Weights of a small transformer language model: 8.26M parameters.
MLP neurons of a small language model. Each row is named by its layer, matrix (gate and up: input weights) and neuron, and shows model dimensions 0-127. Each number is 500 + 40 x the weight over its row's rms, rounded and kept within 0 to 999. Numbers have three digits each. A neuron's up and down rows have the sign that makes its largest values positive.
A block is one neuron, or neurons of one layer that tend to fire together. After each block is what it responds to, as a language model described it from the Wikipedia text at the highest values.

L2.gate53:556542556458425560399510490470453508493481503528456511479526460479506450488528493468482488534487507481468446472485481512516530496510510504562527452472500470481597550466508488490498493474507464512448471510432482497526440573431525516542545543538463520512457464517515536461460450400449545476476544509466444420507487516391465515549442485445544524489518528467465495490475564545525486582489
L2.up53:525479533460467483503567558437504503484523595458476551524445537494608483547467458512440472515410477539462502468499506524448524484483550522575468576489477452524496485435415554513572521494443452458485492522435550527450574487506500520475498563550465540492473484570473581508534491433527532467465505474498524506509487536521432514509504502506525456489508493414428454504450519490560549511459
L2.gate466:498534535489457435444506467420489570541528498509478543541550461527500519478488483479518489455520543550509525520486539509499425475516570422484429505515498508456519449543486589526563468476529484455487396506444540486506462523504526439531489491536460423465425485487461567471513491473430556457481487459495491524572544529476480458502416580434545483525489486505515442517446565528439463456517
L2.up466:567503523531507463428506450444499501511496517528482530526596528491484518467532498479466531494503532470466501520521487552425548536508481533453456423554513475518571577565486523533442424488515452447525472450488495409472445497485486526442457427494485500574481489481487516458582546493491407529446510522527419469510535509446521431415483545482503523496568503481507450488470538487517491520503
L2.gate637:502487538457414522473560470502593493438447563548426461467454416549517502442521475526492591516448425475500471523481497462498523461460491514449469538533460451529484520489588517559494541495488556468581458501471450566517479562479530501506523446504494497494514545506410483536495521410469496561517550453518417499460467518530520530503536543452497494447476503494509497425471554525569602466439
L2.up637:506534585450490424520516500483618473481445565546445481469372460497463608508515519482543477474464488470449509458510541513486464469424572497480426516558539524500459544466506553532519539531446529543499505472458480520453456556481491441490532522483493496464500461461468526592474481492509470524549462520499487502500499530510552480582476575443487466526467556453434457397561581514474543574523
L2.gate814:480507539481484518476492530483561478569491571534424444479473475546485549561501472531511465409448586536500483558533472484456537559435520503509483486563505493463504486510529491476488453516525441531503472518527428483509550533491481428448520594502478561478475451457498494525467532492589492462500473485492501454515527524560524500475515577447450509502511500523553410592511476409533532471492
L2.up814:496547541478518511500539479445493518579432507528473578505552522520446564518443536502470470491502516443464600477485473481480569580456504575530535525466512498487443519482461548506466497509495449480438527500552473487490492476495501541488651457552488494480479464527555499475564513468437452469482557484484486502479412562517486527532547576505492529552516479511584530448519525502495476442549
Description: Word-initial letter fragments

L3.gate43:515474531470498475455552510530477515514486477470491489526567457459503491481511477509499493470585501539537493503520416526534579470560617453528506543463490475525464560496540532456479465491490497513518472476542454578504465441446455501535530494479521505536497576568570411597494481465504452487483446487522443470511568472521485505431460473454443545449540518512550494478538492487540501428404
L3.up43:434484523599475443494525437522442549566434565519487566565518532532584477547544462475552525441478503581481510475497484576524512454473532497456548447434467526475509552519519500613437505484525527475489483491506468479467449472494469593508518519541472488450509473486475457531503544536555456511447496473483510461502561421526391450470511571531502449551452546422591493447495470520507482541520
L3.gate173:485510531489488514557509481586507475524491499500479469454475574546529519517453481471480562585484486476440490497479499487544436458548553450415455447453503470534488524426495480578491460507513573516510527498518513543444488536473532442510476470487492480452549477498499472551484534501465438473492408494461468477497542482517542449575445536538553419470537571508476512484487632486458522490521
L3.up173:472498558454574504539480531542481492481509518514482526417506519497467537478514453431468524413495529519534483536575506457467560488507545555508496464598449454560479496468506498528458558511492505475527467510489450427544511478431506485508554460484523540520545488506482532424553485523525443537504447480514505469528548578450466463520446567534580470472443496457467537475503572414495498527539
L3.gate197:578471501486512437503481518532513542592593555553517508542530511501539548468550503519488439480501544540517529436531482582499499600521563514513515464495450489497459501477452499594477595518521465487469466463525444491510534485528453517546571516473550496445493480476511468506429433479475515516467492464505527512500559463427548511481487524441476514538494499440515508526515479486579488532543
L3.up197:510436515494464519434522630539504510500549511505483545565468464511518537487449555528462445479498536455491473492467472509533473555485516514542597530516492505489495471490520475585476521479450535571477518464584489564508471492545460478496501569454523572480464444526441492481450507479474419529561534493445455601506496438460545540539526508492481541494471543485456412501513425509493485574436
L3.gate637:555523480500425499494480499474454457485413517451546506468481498474463475483449428466499477474542534496473543407536481468582514518532566504530471493522491498520532544554488512495468457536437575530527455481462446470450570467470491443408555506451461508520504537535467477517478414491473487398489438490476573535479487405500489411505480445531538449491446466546513508505501537492479458518568
L3.up637:501434487468487539491471559495468461586535485505412550444426466516530520470516503467423528507489556438510516501500498534471521554521545483528529466461559510541459481469455523490425498495522488460485471542411528472510466489512517479569601513527578439484541481503536492512440583448501517484480506515517501409556442518477458481573540491520549523528427434518536526450537476509465481558501
Description: Word-piece after prefix/hyphen

L5.gate573:433478520496503554566465431531509498557530541522488487479516510443476577457557528453483497479437570557517427520484516478509507467539478455523493498499488457501456529500496576453489546497495508515520435464601468445482496479430485575429559507492545416564504410535517501492529437518476393443507466491538486489494595476513467528558475506476527427453520476400518454579463507517472480522528
L5.up573:477522547537496540524467514537508577457487503543487489492475551559440515478486555440469506531496590508500448536493467496499500467574561540458416604464525471501491458452536462499577450477511486560517503522547470484558566529446476490459517539510523500451489575506464497485570420401554417492552487468481466534404590473493457525506448560501483493445495526515571420455521461488551534499518
Description: Word-initial consonant pieces

L3.gate212:459543515511492504490491472494542487466516517517514524490535541471472485454434504507493558559495461496533562536600535508540517573565542507563568520461502552581525523540413528467527466539472513527477499472457437611460408473468495469443513557500507475484531453573503522526464474474510480470497513454486463534467491504565452481530473592538458469462500537507575555470476596528484542461440
L3.up212:448474492449522509556541505536446561509417512502481511523486485554523604512507485524501478515456512495512475459529531508547502548573527481515449451506457542436410526474517500558542456493477519459494520529557535469407449462545530513464546566511511479423546420533537492475523483520458442479420520493531494493471490442518477434456475528441535456444478492558442468496454483466438485482450
L3.gate408:500492494469516414401534480476496508496539555492511468500511483530472475543500481466522532486488506507437441540637443591543486468460519514454444547506562507539519485511516512463493504515510447531496536474474512471483523576506497540515490542457545509524506425518443467440527484466476498557551542519455462508556538474482553498531463495490540492432503480475599527490500524504483497534425
L3.up408:421548517491426571480593519498540508509500503460439555487538508467551515426538363489448443585520499458537494477501487543530484532502505520521533487449512465472450560551543482472542566537524486515513488459489514452466510529498493470493506503453566433526548503526492502539434537484402526445562482467517465477434509484510543469465490509622523493482474506505542517542508501490514531499601
L3.gate709:468520509547528452487543533466590470514536503480622522542467595490479485520471459483478460460525557548492494478494530546497453465481474477566503550458524485535532517559545490451504515476481533501529480483469492492472476458448550565492481485494554485521481478525513468537470475451445463446535505463525462468447543517587475483447447506503506547479536503473550458461504482593482525477466
L3.up709:510446520501490463577512499421435482477498470519520500598511585484479490464486446519446439489504521516519543461530521514481503503541474507548495480503479451543487446559505502490462545506467614486545482466541466506463557507483557505436523507539525469551446475551524499523489518437456482482492443473455482487483518490490522463436435531548569544449541485554507470448526479498426501500518
L3.gate831:511482487463530456516500483432499495480481518412480524520525542483478483396401477556488453596466472411531485485533554565574458483469440366497512479571591474480504464521592474387528529530493564489570485505576510500450506497495537429467539510530550507494467504510483478507469539452477413492478505527498466516505475471530466554527459539447528514495508532486503489490529520493455477505454
L3.up831:588529505587533478490550577527532512508458513465496535524463541448474576452500505395478479499488571488510530530465493471476407473479519480549536534475471515481488517561461474545432508510547567481546527471531456587506472465494542464497540419468471444501457501510459501450482475486508566358488495503480498491482488544498455524502481536560616578481496546586615482514456517532516536476469
Description: Paragraph-break second newline

L3.gate477:497489528478497517479541512515496495533423480493456489452563469558441468508490471480498553501508449394484525496527446596628530498485535493507491485499463507563548498433466496487544486476532554423441487496445463550461518448490534471405498456472451466486491529517476552486498442482508501521493555557489486514452541486383456510488470497492478487498509494497469481489503495514494573510557
L3.up477:491506579487516528591529472424470466527417539478494528421523522436565522531512505446500552516473473537537503437486534501480534558471534482431507491442593420521483472508484452607471582504513561488440512513546432492567499529500513528547497547499476549463516501497553499508409511520447467477481484434487498484518526598525553542484507544476557501484474565512512516448514502480472493493408
L3.gate669:454495490504538486550485477540496469518533566469521501546442501476419509529497498461470515530512508507472488493538494495506535457535517531538505526473367506515527501438473513552540566440471498480510452510522483486581492538512536495472524461499486420469507543489473483438507483421467515593587467452470443492485528461530495441506377510527491468493504460446500415499513460462495482507508
L3.up669:418474512474496448495465474460469411447463483511522512515546484484519441540492509541445459537539571428430532407558482475548457511495529444477488483487476492505490512525407466583477481435561535487481529480490542534508497544413482479408547499518520518502494506514498465488416486505511549540483500483560402545501487482537506570446509518525468522512498610535538456469476508480487466460460
L3.gate805:426493528472539544483483452558550503485477530541467502539536523534547520559565436519517497492569586434486446500468517522592514478587545410533462559533520401461467511474562521482410499540476545475497494470481505471549464457461554493498493522542516422450429422505534544473545476462451498517500477431474462445537453542514519533549447481498519530482476488528523495479472518522477520563478
L3.up805:514451482469518513504475494459517502501545505496530495495546532559451522422444519542459499425452497503502493550557554586460498514526517476510514470523557441546472462544499431459541439551604504493459414450535492555494410519483556494555499474556523502470496441528482436459527458516510483506457577591542449443486514504456494556526497530392560463493498405518552469465455495582528586558475
L3.gate815:544426543494518496456508526545510478571493494507507501549529536544512565443571441497436505459503493525550512532427484551442499497520500465582488479506484521494469590488507497420553523521625491509479488531487574511502506519501466535520521511536559524478484465464501514468459491496551468526509532554466491518478405409507496457488442502468446502470515437554570469509462615493539447497423
L3.up815:504513405457452510510521588563514563513504528486564543586527572511514526516521523545555527508475500518528491496457497489487479513530473492478551544505590518491482543534498563566471485509549552515441453473495565499567508529522522488533518509551620458486522486519509510464534511535633477542520536503565491498509527522499463433458473450447477471540470535505441492482511481507535481477592
Description: Year digits and "ub"

L5.gate705:525489501459560459509516545442540482508505467464534538549546480548536534563481490427512594426480529475414496539547519524439529501510487501523460480471508516458420514438549535448526474474499516488463440560397517480522440534534490478424508552529484521573483485558462488442490545531438442483516531475481465500436526535500510484539515445495485529553554579558435507442577557506486524526540
L5.up705:567560505453513521512486467447471484505518414499521497524522551527516467470483498498520470491456492507531483504531485455552487513457467564498504444526478511523460506584436463492412516506478479530469537518454431421531487463487519540508518551428517449474526540478536557504570443503487522486480440451497538519459445496532423465537537506499473446457505471504508552511477455521538472528480
Description: Table cell separator after numbers

L2.gate474:448537503510516503555504496453511521480495515481509569491511532520501484488483459491553547529523529517554512519519492454433490568537384469486438461519532424502473443505477497469553505555539508543437436479502523478469486495502550464542506617424502500551517522531446497530450508452497506447477418560434482501540537457503485456462447449498421495439453513565542517480530546539448459560475
L2.up474:400493524420514571495536490464480504479524510436520524437475517522436522513478502506480487485571536531496580434508462578497514599521494492442474517470493527490471470566521494567465530472561494441436547433504522474453505490523484570499505459508493565537537498476458526530522538485527500543536510521462502453470563498486521511448551428452500536530464546463495500446547497464488505589428
L2.gate486:470474507464530581476481493526507507474504499487489519579497505545514537485500510481575476536484521528527493556532534553598601577479433448444395524488490458446543463546539562495446589587488510511495409542500481425547507488491538570545451437430533482495501499502497481497440480577448567519494523543487467491523526556475511503506475479502473482484492498550520416459587542474457466490438
L2.up486:479432430452488486510473508544515557437543539469512533528520493511510518468492463483461475554504537522490504489510436418519528535475452469407521478468490495505531444494534593436525505540508532556532473588492498460539501525468532496511487390400535534562516502488552442470460535453446462535444490502453519485461500502486450525501494459468529512515507514561493500520541509451520452428463
L2.gate639:499535445456494495473462539438541516490508490533564524527440488448486588473416554499533518448497496543512479541468506517518509526514436442506402408469503511523469503530463523474546448520590603516500559482522505526484454614477501509499517493428505419423558497511534514517457509566429404517476465493426449496519570498484456385516558433499454512509516463469556477495562463624472491540498
L2.up639:455515500532503521539468524539539489534545489442551581524508510506471520393537505550434405536503524491477501544480601474445470549567438481561532474511571435492498514591512539484488428480516385494507542521478549472497446502496481532447511450430512465462496514518473450573506487561497455530453527477515476555545482492500500525561494465519453492539475484466587557453488470533494475535584
L2.gate676:448462544486472482485508525536458436519543528493490507483500487451516539495503510451440580517524475413469509502511523486513476501543498574477550573455468546488507499532543543476506548479517484517467453496437552536591489557535555519460482499535507473476445491532437460524475504513427513540447535442454489476438438529465503499490470507517623526485497469595479526543469462438474496439494
L2.up676:503485515498479494442442469553540511479540513549441491459437559472543548431435441478487471416444517467472500477464525458510488445533493569474481546522581459467485461528496561454532523466548513488491489441510450497424475545438571483471443455533508507464530549451541471537493515559556581535447418492523486512520525538510464511565479486464543469486538593560475528573481469519469475503490
Description: Surname-ending word pieces

L2.gate150:500484586500513474541477467454533520539527427561574522515497473499507518551525517558490513438546507547553535475519485548543478547404496496520465528574446450471563479447576464478431466462483532500500500467510479522472529468497515539533569546493443466532554498442488481527547482526427461494516492559535402576556476476467499493484483470495429494445527493530523528501521415553573516492533
L2.up150:428471429474536533476509497490529458414537448546469563569462437534447503492458467487584564544507560458471459483587501493429536517547535524476494521451512517489468509491486479547520474523512527464477533528501550472498490450440478461446568436541470556513480488490470594515467439546541495516443503490540464431507513494469472549506456515448549514470517489442490517489517534497517425520521
L2.gate329:470444618473438479516463571421493491435494522511483542521468449532447511505477557533490582562421509463497546530477503502468477505485587481535528485483488496462480513448520437533549542457494588481545503501449500499514498496493477540438565532529458497512544473479534522491531538525469473535492440457421527534481554453540510483512459596489471556457466464550435433528414490498495513456494
L2.up329:487444454487487496548446528403466444488444553536481531454468468438470432486541454495497563533401468471531468467541541538489473480501487452491505429494505464508546548463518494500588453488502500501491419483449545522453507523486483532422531488513426461425530509567473541507528506485475517531521491462487429397566580540558489487481433465474555518481438480538484537559505474506546480504459
L2.gate539:480539509394484459514497443510458442491463604425503479511489479564506514549464465437471538476504511515574537426541494531528484572491546501507509493483514506521485489543508533461550503566476448464514410551502466477514495542440492476490524521474466492495515516487519560434425453464481468515452462497523533529463520523468512497495432554487476515597445456483491486407494505566470519544523
L2.up539:452524488505510577490515510502523510539464461577468466561478526598535566515494519471550489515599494463548478507585445500460502510533527546478486491485467485490487514505485479495447442504487502503499473530500470581454551439456490481512430530492574503481533521555442491446507443462498541548503487476511458514574526541464510511522536566506567480474550520502512481517494517531546436530499
L2.gate547:477492525532484570506502479489483539530461554563509555523467470481498506534506526527493486438491461480502443533486462494477501433589444479429497512522557491532431550419515568461505521472464524504481509466466473463492552447484566493510472477429452460527462475436511435425529524589428505503484470534497491487524500426578499498466503451514522541481434462553496454482562531472524459507547
L2.up547:474506541549463533448448539543535493506479521506569560445429468548460436513499499489537527520475506535490514578446553447463452462513497579473521497540525491514535496452547492508570538416511506483491492534473498457521547444424497472475505431528476463393545483485506506519412452594556516467456423527467457555528594496485558521475491413442515479517494514444511464499484565518579442512528
Description: Decade digit in years

L2.gate165:499430509473479507529499507508460464468509512567402484486476409506527504495553533517453546487509470457511490470478556457499519508574452465487516466549527502556511535484464471501518496486462561494406475444462470529526455426494443508462549533499512490497471483481558459514514499556463525490480479479549535490443434529538537506459501498445488451487475492532555590505506547494461456536509
L2.up165:425459548507501529474505514488558499545530508548465477492569520492612547581526480569500472509487461571526527479467537429461546571526405514469460524565510552473489566431521477519477546549548402422506478440512484474475513473493497496496503492554462570473469541467544489477526510553481452531485433466439451474392497511503540538506521570523488456447503530522438558554468483425456460483525
L2.gate332:540484516450539531542486484521541438520505520451487474472490518448552517485507524497492491463448485454451489478484516484580495489524532492451526466448504556517537545467578549456519499453530466492386533510518492417476468523483549533458554473485492522520510520530464477535545560553532490481517403459563460478468384552491504516477413508481433494517445618428547514452506489446515541474439
L2.up332:445455537537504510519538571545471484571528591501475489500529512508457484532482439482539508498581472474443561522506614467554452477551489535533489513571547517464481481525515428449495413499552507406528440555459490496489422506502511528504561491486560499449542403530455507450489517542489486509489504447520478473522455459557464571451476477557502568478547532472501513475425494480439550536476
L2.gate645:542447550558474534415483510459528536475474584485481513503507441540506551549516497522522565519474451550420527504455488479537519480523537506537528470530580435515542496489518512523516496537496493479499520488494475413523509519519519500477483536552465446509476513518506483490503536533468488563452536471565411575469487626505523520478492548528425517466465535562499519499473499484567497419505
L2.up645:480504484475460586503528559535472496539539496503518484471519489505466436440538554517462468500624573443512477522533453434475542566535517461498501518528458445533436537510556542493512476520512509449450546517518522439492521529470544483517560477516513503515488466581455523513523538495478546428485469469496474521469501504508486446449505461556480561545497511497508483441526510449486456521452
L2.gate659:432524492578554458542500523507484505538590497550492416504512575486464510560510495520493488458533538492502525496453482470531542568508526498533503545479467495528418451455485464526522459490525505497511523464463500425471515403449501431441442504555488504550511506509488452481564489508487558409529491493431492446467455538532449541508499585508437454549470434473410513445410555492539619475494
L2.up659:502498506445506475577468425416506492506539511493463503501506494540443502480443567507524520447471547537442480519525498464491487541498497519513509553447477476479499489443479566617443532450474556508504445467468477517467484496559544571520529553540506451574541519446501480432531582441472537505476548474524505560496502546500549558401590507497513488527493514520492533473506537511490467516549
Description: Table pipes and mid-name g

L5.gate607:460485451527512540466563494492529398483529440520544516439547541494567519547455432466545531443491453540497494476545459548493524520480540489533469515585529454494493510487447557494546529502473530516545505474514556507496437567550450567532501372464513508464498519468472554501497495547445553519513448525474486501521454523565461537429535522458500509562458472536451507466488498545492475570466
L5.up607:452556499549537550587424501577511474524460509499516557480457446450481489489481487488499519548477444545534505449544497511520435480447564498515445550485564489538561472496502490491475545494414565500482515457527550431538412474537504484517548455525482408471507561478421502549436473431478444461501505539468395501573519500523460437517441490515576427493543501578525604530468531563420445540455
Description: Year decade digit

L3.gate55:508431539502483508506545487577456513515485598468492533474474449417458521499490575440559488448475494468466448463509495521563443508495569450521491419452482427513566514436445550585527509532459489538530530470553517457539545461485596475467487476474522516554504521511495514507513523467462529504549512504432544514530480467546491561524493513518480504547464608489492513479557511501574502484504
L3.up55:575565524490528577574562485543587521542457486517514544544485534540534548544592486538523385492479502549580465544493594479522472507520514531546546524489489512509457470439530454476496543455572461485496549435471531499486511474503450483467530477499558501525513497511522523448544545585491449455444508508547532480467543479483572552498489561463448527568505508535481529527543516580568496531476
L3.gate77:517484574538461467475560494588445571507507553480520424485485481436414467471508494482576466448447526497564491580443486487562542516520495457459545536450511439521439540524473454477478543489492624434422582473467500486504551481582523514498505395516477513472521541470498455498524518489435408551558578500491538495559535455545569434557518481542544496570475420451562463551499537493546513475468
L3.up77:463509575554496544527557457527489526481511443535479357509462522447492457545546556531517531449465478448459512548479536533497467421454489454507531520483555371504469449477521461452517426480451488480495512448496571434462461502497498461513578464445502564505457565460562495539496466536455498523490495508528460505484519571515541496558477509492529535558507522452551505451543451514498478544480
L3.gate560:556479486477501486457491448487544454409556510534541493510491491420450555525479495471494602515498484521509508512467496480522591510537536460555459513461558483467491457484504501549458527491570548535483475568538489544492507436438476496503442495484541545533499488532479483543474518559440424590517500554476470491514411514503527582450544513509509456496526512464510490546485533462460533498395
L3.up560:543369499545497477471487465425559451507463442460468436474542489519490548524571509528586495500537443507504511499511511542483529620547422536512489440504514446559516513543508479513475548489549564518451509493511499501477527465536504556425418512465522455495484470481555529542472405487479429459550487478522454486539428510466544531539483451504424498469509505461474477499491482535538497468437
L3.gate777:533429498560493472512488480567428515518484503483440557486579501454530532459529508531426489442481489547445433518483444426523438512507499486490501521482523564563435546453490480486422546549592558486539493496513556478533431478477549488540533512434517465499448480511567504523447486601524514475420491500459551439471550429533515463536510508566495513534419467459513521478555488413506446552481
L3.up777:603542595537497485491532469566463483499507555505492432462517468545482494465487496580466549427502526459472426448538447545422526520496464548438479464503499535492495529512485554563457471463536523504509546480562488465551561464524556559531490512470523437510489499492559488452493538526471496537512488456463512535505461478509518359531482501460542475527551446544434493496522539538443446534462
Description: Mid-word consonant fragments

L5.gate780:517537414497466481472497397542506564511450415517516499486485571489492528471538527484490516490481552527531549490565461551532490607461552525455483485548521535496455494498456486444535537528526555496458470452550496518494505453539466604508520474434515467503557523518447493522445515425463545557523493518496541540481591485474506551548485442527467480444457518424520480499550478516500521553535
L5.up780:519550507476593462495432495482599497489492521501543505560481631545478535519445466539497517488426454496526518473524505450564505421465500524447538515478491510501448510464475482495524496549525538541439468446578487455516528452459487505437440467543524514457512520585442511497542483487511525498537388541474530455481516495491581463523563547493480492457466458458489506501541526381481495549452
Description: Surname word pieces

L2.gate402:445461505526503530459544464505492493485504478487575452532479521473495442469539544432431503507476510493441458437574538513509494547506481516483456436442540515558550483569432473425546447496499451461519499469558455552551529411421526520458490490434557471484461496518558521519554523517473483511500533527459479493484519446513540484586570495547575491539525497464576540547530443471462571548523
L2.up402:454475554516535429432485517534482476526536472524486479587534502461507523462455551559426507571507537489522549464473551506506441534409467521527487474514486532465430495573439562486496489547471468539453531495514468522471545445510516571483533539474606473417438524541473477547531462502461542495493500465535452513566522480525516498480540485514561540485561441513540556590501462536447498426517
L2.gate514:428530434499414495548503460515501518507506599471512457485529478442457477475555530465474561443503447496490525530446499466449583476474504536479423478529513456488512494482504514507377550480553453465467449491478526513538552516474589536466497525556549536472509462527489510471529481536435493528589542516420583490501486476534473516474560543494560571558496497472510491511511513468514422503505
L2.up514:510452493595508535507509514537470479474484477475515476488467549458438463503523501453498608532524452495620511470492534457486453490447479498555457428453519528479496482580484480454529564524505488550456485512522477552535547557479533411525511479493481573486495573515528434519520552541502531422534500612473513437451477493573492539567536501490471526526500444463470500467546549446488494535469
L2.gate544:544516523568511508427495425451474543504502492485502484541471533511473533508513527519414510486432572506443501547556490510536496524470484493508502429450430476519516414460462504557448555483588498538541502512521447503600586541490530501494534642497567446464485510578427481424531500496425498531500455485481488530475553396522508469565539490528542578468496520600477496555539550538497543455474
L2.up544:475568478443493435444519528527543509482543529469569495536517533526545487491472534476446551465438522528492476527536524527471469534457491457513438487487531513484516476459510466456518563460547466472539498474476508535492494529488448483471527480425490491458504507451431562520518494492516419488556486527484471528357563505491519534520561518536541500492619462538554534518504426422413539433512
L2.gate620:503482543505513490507541485518431501514505478481493453443464577524498495459503555499532508573491486523587492513499448454464422450489537536451503456577520468555507549505470510502454492502539475527543494475609449446555417510492480475521540571438578491416493526487471437493543530562478419438552564493544406417460510480597508503536465541467528537506548491496560479512470457440434541429500
L2.up620:476521502490504525468602489549433508505521562486520433418528531449447549413518471490510488551417469401503462538486481434429504521484517546445463582464501417537497492528449512449465500468489451524513516437458522473487468549473493553425534510389504468486485491516480532525465553500514500440496501508524463462535523439521533566449514478492514562450500483483557442555519474495467516487457
Description: Sentence-ending periods

L5.gate743:455581510444566487501456453551467487528574470508479505483489507529488507449515513529494459527498507455526405509460487557545543497439487480420564523513533493573502511497477566506460538495514470469496596503536464565558488430417526614550510577414482447539472446451523476504491461554503448532431480508473412489530525506508468408545446492525544500491499481505453558566461498436477452549508
L5.up743:484456510481471578527550468492560460596524455485468492533483559475478500570522556470485489538470513434470480481508525545543512421426505583490478482524523523570525524489550602489448487518574495500513515449581515502574487479463483499509522550486449466476460517501491488439516487486488495508508574522476487487493457456518552479524478531483508510485479485522512525525515442529527469530482
Description: Sentence-ending periods